{
  "num_hidden_layers": 11,
  "hidden_size": 160,
  "num_attention_heads": 5,
  "num_key_value_heads": 5,
  "head_dim": 32,
  "intermediate_size": 640,
  "vocab_size": 2904,
  "hidden_act": "swiglu",
  "norm": "rmsnorm",
  "norm_place": "pre",
  "norm_eps": 1e-05,
  "positions": "rope",
  "rope_theta": 10000.0,
  "rope_fraction": 1.0,
  "qk_norm": false,
  "attn_scale": 0.177,
  "bias": "all",
  "tie_word_embeddings": false,
  "parallel_block": false,
  "init": "uniform",
  "init_std_qkv": 0.051,
  "init_std_o": 0.0633,
  "init_std_up": 0.073,
  "init_std_down": 0.073,
  "optimizer": "muon_hyperball",
  "learning_rate": 0.00549,
  "beta1": 0.95,
  "weight_decay": 0.0,
  "lr_head": 0.00828,
  "max_grad_norm": 2.0,
  "warmup_steps": 200,
  "schedule": "wsd",
  "decay_fraction": 1.0,
  "decay_shape": "linear",
  "final_lr_fraction": 0.1,
  "batch_tokens": [16384, 32768, 49152],
  "max_seq_len": 384,
  "doc_mask": true,
  "train_tokens": 211400000,
  "max_steps": 6556,
  "dataset": "wikipedia_en"
}
MLP neurons of a small language model. Each row is named by its layer, matrix (gate and up: input weights) and neuron, and shows model dimensions 0-159. Each number is 500 + 40 x the weight over its row's rms, rounded and kept within 0 to 999. Numbers have three digits each. A neuron's up and down rows have the sign that makes its largest values positive.
After each neuron's rows, "fires on" lists the tokens most often at its 100 highest values on Wikipedia text that the model never trained on. A number after a token or word is its count.

L4.gate1:478521502481455454482519539583511428456562478533516594582485499555505573492532517468491478494464483482458526532462544480501534556519536537536507450490531544477514501481481564519434530471482491471490502436521502510515461539575529541431520523486516515445555460494477502494497490504459475509521521448478546628465525545442477550495508492490491474503491576435460499488533463485471498599519513541539480469446495429515548509511467428551557501501444520476443508448531436540377468430564448
L4.up1:501531513448567525485481508567547494516553552477510479540504540499494543479501460456487518509496533528382536466452479468453447571525535491587448448518504466537516447478453506488487567510452434508546576517494484557544450468480495573498571462549453492466547509468550579511489532466481462499553564503453496536590440479492515535481541525479546532497514434510480511439453487521494519419521477523471549467436494501499498430536380470459523491480468505562531521464571530510502458466488429
fires on: "s" 42, " her" 15, " Her" 8, "'" 4, "ed" 4, "r" 4

L4.gate509:497516465535479461457475425524529542465531566500504481441469499549430530501499582416523463431479446508489549563463516467536477484480580517544445571459474442476471526504407456508556508500515539476437482551564467495452492547489476523425519495466485474499521501510532540497499493444455432574478438463464497552518479484549507578496476518475555496535468524539497407496512465512502520448504501579472457568514413529492509521412483510497514481517473534556471462535526521486535472399433481
L4.up509:497562434588537470480504553526472471515521473493468505491462538471516456507459547559476515464479510540481491532434512486412432508491522471469491486512542497491454587535513620511522564565531461539492441487500579446524476475398466573443552510459450488484516490477573501585465577448453455504482506524527489528501516459535534480493486576542475512522444516542579522516482479498505486540521517464482462467573499536576428507569481535472527514438433515492503517519517547492440545521532510
fires on: " ab" 16, "h" 11, " to" 8, " m" 7, " social" 6, "ical" 6

L3.gate23:506506511508442508501452534522449437516466512519484502508510402473508520515540462467514454439510459470458438507514548391465502524522477514510571447448549452473579450473441471543533545530472514568517477488551519459485516468505454512471501482551566525494487494492508476519498488507465508550580501449464462562466581523483502533517473458508524528538428538499513552528517490507436503462467606522540517418427523456481489516485438492523526508479541628506510457535462472516455420424579473
L3.up23:499539542536548568488508542494567501473561534483454514504504534486493459483502538547510522455527566450492487433524538512493460486537564523504606522485516534494481423529570529506414504538447500491521487540545493524441467497488482461453528573535490456523578505501553537549551570469506517456506490462467496480501529540505549557496520532541476554505547479569489435591488461556427550498594479501525506444426515463468497403495508485514574502493496449482466593489562523500467508457444454
fires on: "ed" 24, "er" 14, "et" 13, "med" 12, "ro" 7, "s" 5

L5.gate190:497461442453461432501495432541490486506476435431574512492469523471530432587511516535423462493445506515498450479504467583462490477487485449538512532534591533564510451487494538447476424489570503444486501474501508465499520542506486517555511545544539443501517440491527453560580508489451450577534459488521472501493464507423546451484474456515585552526473497420484464547511491548461517469534475530477451493501498518522478507495444468499569504419542486494483556412516490492523460576482559
L5.up190:456520433566477552533484499566488553523487492529453535580554489492486505513536507502482528451495453529480472470597455547455575470525445535560491520516506470461460477486472477592502524475527478432558416490529446478473565522527471517488441525487464562570452425486479509474475545439500436508566495499480472528430513531434470519525510470561494526519450531479514436505466503452512466423441470477489539472528503399532440540496475451500515535487491580491481479411515502526567504533512566
fires on: ":" 16, "-" 13, " south" 10, " the" 10, ";" 6, "est" 5

L2.gate397:489500539449448517482532431493543615452490553530499469530483548499518495498481479456526458548480491476500496486464427460472473560584520485527454500481521574546467508536476539488513463483439503490589517502557418556479591534476480503450433552520445490488481516526488559488586547462455491442465475514453577449500482513547510527455540452513500470476488463526493532517523563554489524576480443460536478477517452477520432459552551500522508393478465527524403521565532505505519448486505482
L2.up397:442480498453530517484492427526520544486514492596476513460424512470484492607539451479530523509511471527526493525455529520412515590509509489489494500530565562481513510471523510500458477527482448497446534456511449465443409499421527490463432488597465547438531489551570541509455534432449441560527546482513497526497482503452505551529503450514406511539495466551482431566529462558485561510453453518449514473478505489505509546461536488488523462444520517573524544479498551476544435499520484
fires on: "." 27, " |" 23, ":" 22, "l" 9, " " 6

L4.gate347:439482556514470573555489494485534496475473533499485508565490510511496474553485528527549456415489469550491526519532561548488531453553517542464524468492541470497516441545512459489471488432487395443483503478520506535396567526452562461443508462514508475486605519538499497488527427429555579500484461440533517468485516423509524462459494574518525530490527503445520404480449493499537523513521475539528439537491453561493441542483534470475579484504536559469551453476517500426448547497512490
L4.up347:446477469502477524456550467511564466480523553508495556435507486517543592474602542509515427500455485470503590433486409511482489557497502545431507468532499471479494464562529551464430522479531517546527482484497461493482488541454448525459465603532423424463520470468525547520514452441532408543525473459478453469505438476474513530445428514492544443488525444563509457454492522494449499423541472438498497558511561540543478484523487499497518505468463518504516511473498420477540533471512508
fires on: "ch" 22, "is" 13, "th" 11, "est" 9, "e" 8, "w" 6

L4.gate135:523498443445525558522474535525479569417542543424497448478466460479464467411499496437511553481443528472511511519506406511535501576457482610553484476476519516523542466523487519477500482502520443477514541467571480479461509475425459516495432521565504532475513500540479519425540599418461537492518508454450503462515491460515514507526510489498485556467451460508455525540514515548483485568523445500529510435498499466543466490493490502461520510486513494579441575413477541520524452554603493
L4.up135:493508371498522607476420484478481505464492535493576534466512443514482495511487486496441447531515499480472507545566500539482521447515492505483513484497532518532504535572487460479508473508509569569449482512578407537498564534526476555412525493592450498525485582460513538542480457531480459519484584466511542489476551434466521512503509573479453528427544480477452511543475513528482572510490533452554480514542540552436473469479501495450546497433493489484531442505533565449528499568495484
fires on: " |" 83, " " 7, "|---|---|---|---" 5, "\n" 5

L3.gate71:489470527524502494518482506504503465540569484489433486461461460531496449488589501489454491478527552532521547503479510532512517529536505489458467513599465493545595489458549474547537546561521491565531535504494484537412440535422561488532408506469534531491546487514514484504540529473505506539537509432570476480529450585455504511456557488530512522551526527519555472441453511387554587455507487437458517487438452497485441518437476496456595465503481546499536481486433453530478502527519533
L3.up71:530532457489514449459521492434482510533561494565482454465456483539508440514558471451503544571485534555480560502442505449546492552540517514428524530438548508546555519468526504558481551498494466474478461480558516573471514594511461513471446437547514536488453483576409457535488542481489505495455453458508486540554540546521532489457540445501525523563515462510515488443520526441475577522517439487513500495520449457408526583483512547531569486542505539579474483559464493558508476549478533
fires on: " |" 79, "av" 8, "," 5

L5.gate298:469561495490460444590567525492446529420456556539484562522456528434492461486509568518459407454445502474518499522543500529502520510523519552519560522475499487447531501516517423528499542476426548529460504419441581473518473504483439509543493495455466457556480537460460548530490499525546467553525565450517518440483529512559460508497489545464466498516596551549504581468485513492497455518461508558491500422470518488500532453507492499521562566574542463569480469458495506513505553508433457
L5.up298:471489513506533466535553551531496595513488453493590524488463507406509456540468448473438479483478425498470483514480476508480537541560469510532518469482539515374446553506526454558492474483477575449503518458527426425582408553490423526552475497515539504521507545547499467470477573498556510514538465514511487448455551476502424502549546494481496471517425520536462529502546463519468476546487516528509513452472431528573504451485483501492426477530506525521480469433568499487489488489432464
fires on: " and" 22, "et" 14, "u" 12, " to" 11, "g" 8, "ang" 6

L2.gate46:447517514511458479463518515492470466538496560550493560546506471518517500490487517407523550505533558526565527422548464531518500456508514520465532449499497496442444575549525418518447500516521438483470572499483517492541500469378521443500592484556517516514518494457442560466446440469451527461479488504520533457503470457499508460514531521467457508477464475567572491550460447464469447557563482510508496507488563412476487488428472582485483567439516466513499424454516469501451561536486487
L2.up46:519514462522473476493469496505515496456513514489462570493518514597519509491516423479546458476497534459446534518507592545521434502447537479491448562512551524491492540554486504472538490507517497495524483467513427512424530488509587548477444510508541412545473470532520437458465421506511549481485542558552479470530506514475489600481486477507546545578503516478542527510501462500469435457544419525522527564567554533505483562546653452485532504530457428451507481491536477485466471472521513
fires on: "'" 77, "." 9, "lo" 4

L4.gate138:420458493458530551435433507458579553498465474517460482534447459473539452523590472461603500502499479486452484498510449458540569527440533445478505520469517534490524514523538501495554519510468510454519483543515474521492487458487515427481533614545502441528531544522504449500444492467498569498525504479517529580527481443424524430484514488528482478538489566481495472489473475445494448490541506514555455442438572519503444514403493520533492505607442529450564532498529476481455460505486469
L4.up138:471574516415471556443488530521564502445549529476453520524458464528445606468461587533489447480433489564539504468519496506545507513458538512561491554555552492510528470516508536469548515494451501532485518489508508607508523451523472579465482466498511395496513449507458501463492501497512534421521548421459525535492469528523531479483422509477495444498462430507590476567467506458502554467510481539469486462487484479519494467453462527503520532536514529537476525555522442498465523380544469
fires on: "es" 46, "e" 26, "re" 6, "," 6, "is" 5

L5.gate293:508595549526478527444445505486433579481508439477522464530492519509463580398562514495478504544549557585533555550465523491442464514525498484530522492509486500448493536468424479452444496565579510555480479483571560485547521563484499532548523505589454557509492569445416542452496477501500468549516516480540522492485481571468559487491479527476540552523491482533502492458433466516447498502485498490501551475452549418527478550533495485459466514449561525438520492509465533542462479470450524
L5.up293:482564537523464469439600499448522513490489544499542472499533515480499519469505438538506451455428513523467489466479558498559525533512493553528484510569481446364463523539516571458501477545494456418534452504594460558449537486521448513514508543529495521509536487455472511439479523508500457484523429512491491507467489543476480505525459470487487503444476477556525528529521473573482510470461481506523531536468524507399570522526557493511484451441544439515510523451468521359507546481585518
fires on: "'" 24, "k" 11, "ter" 9, "-" 7, "ers" 5, "ten" 5

L4.gate411:448482544571512576481476471533528516445498470485540510552477515533516520427525542439495509439488491442506539522558479419544491504473460391502489502451511505558494495544434421511483497525521488526437500489486504601527464502522519477482474463494519509477552476519423542438567426579461547538514490505480496406498519551410486508472565503469490492530481497539476551482476547538468470480518526537511484559533457472526532561419476477454486514555451544497428516461584462552438466476514546
L4.up411:523579484494512502501471507524521461467474528568458444483490503478468541475482504520551530469466491487398465460488501486415430525509619506450568421467585481443517565517454458492437471511486607488518494495438499528422479507512512557481517551503498511478457529549508492582496505507474494507499488544470479519568448517473485479470539569491528460506488508497617546437540498522525525548511441450516469516516440488545499452452429471453539536501482477501508451542469424504540562550489540
fires on: "h" 79, "y" 8

L5.gate126:488586435516511456504473423545508503487471471543486452459475504552492531482468554488519453549505514554470469509446424473490379552536515522475494521500514491442474467533507521533504482517526617459539491484554461465549528566496625541462472553524500440421485529523480527513499489510522501482484500506526549493535529477539522490558534498419492479515439434553469550520472445512569469612471555539430470521491589431498520477507508462532509444487453556502529508487473521466529481507537475
L5.up126:528463550527508503554512476527445489521556490537478527449441517583488460519521451467492449527487538485551482511508494533508446507510574440472479498495487500421499475455557480467486502544486546513477489475497459487512501462494515565551554560560529407463469489533425514523501500590476480542539476565474514544587452452517457529435465584440482468421450477602455526474514459545461512471515513508407507501518538470503506515543538496463470485516450512456572475419466540435524467554572470
fires on: " " 45, "|" 36, " |" 13, ":" 5

L4.gate553:514491527558403435456544453506591473525440516471527499508435456551500539507510526532539421447575555543471551542472511413405517534555456464459507482558445563544546472519512469476440571500497486465523468453508452523449539498499478457534556454499578512534442493540449469486522522543509489507517504467547508427535491457476482465487450541458514585497516520528470497475508474479482542496509523498590460474483520494512496511506451475470518443466533590496496598498422500468482538521541473
L4.up553:465451504422530533532486440465508528526497463504441535531530481468448545544463500546475553506477494453492455465539511439517503489509461549494463471512578513467542451437472483520468499525494452439603469469514490510528438430483511599540419462562443476537491535458485471529419500493519454518472515532537471521546450486488495437494524482528468538561470507526528423465496466516454528516553456473557495441511481526532483549476450546495599552494401573571500509470446490536563454449512496
fires on: "|" 71, "," 5, "r" 5, " |" 5

L4.gate262:527592507458481490511460456490480466482516539504532481442484550496567476562547499492501541536472538514513520463485463501488505490578465524458462528431536510456488525529433469566541489527477511551607578505446460568510499440476537542477539533480508551551527445543407555528424444479557527539518517541510453486509499539445509469503541467492577472528519504505496448518429505572476557473447506501499460495450515468544488407538525508496484467578503545567399526480579516499513552491498468
L4.up262:493487445495510427524447547436458510473510497489495497451449468463480540456525576524533476505504512572487506528453471484446470529574515466496542541482506488564518446494476474480511539511585543491412408506490494469525487473472493546503477552587452472505536453505535529576417537458467453498477549511480554512523515533455485471491574547519527547474475567453541518477471517505557571475528515437485534424499424431472469570526440497482563558546536495559488559481575470485456454543477523
fires on: "\"" 54, "es" 18, "res" 13, "'" 5, "al" 4

L4.gate472:522437521565539473566514477512507539572589386500465508509487489584551549546530526416488515495493501529459512547558425514501489530484493497512522526443430511571488516490479528530458516513466448522457520496503491495461568448455444478461569460516522460550497475489446493541474457419491541508499511431482474497534459537461488464542550433448463566524473512498471491462432489474540463406545431462490485490497467480489412545526428496453485544497440422494490483498482547549486508478434484
L4.up472:599553546465531561482482503570573445481515437493477469562394479554532545502480525465453453490438487561460518564492503488423489453559515462428533511544476483493526447502466448448523526474530510488506493559430467571481522460446514488478455441490448461558492519511582550602504502458463463525513472529479540582491494545484483529461546530490478543483530499501472502488451534498571437483486410485549545454465500480447511519545511471467504543475488536447493442473469475485560488520510536
fires on: ")," 11, " her" 11, "hy" 9, "y" 8, "am" 8, ":" 8

L4.gate598:521482505540549502482404446512485492558510477436501514514536464500494503506557461465526512533495453433522545513579487583492536548575476557428448526547519521561514511501413506427471430484539481446500486496475525436484475499470514480482504496557494520552525472463482526485489499458477474499455583491511567581537497428441501506517549425507425502439475497533533551530515506545498555580433495476524500519516547545606493491495534418542442562465470503461477502497512496536521425451492562
L4.up598:444446507605526480489449514553485531488488444530505523444523534501516433451459442536506503467490462483523542488553476518522523467562462519537539412489440545503497486455493544567492456489533522467555458560448507539534518455531479509523542486431532544485457423471471489430469464496560514506472561441480586517492539534500525538479512531564483532447477532488473462543488522527518496551378532453528514513471513500530485458443545496446524497529466450505521618445499508486462518456616514
fires on: ")" 33, " was" 23, " acc" 10, "-" 9, ";" 6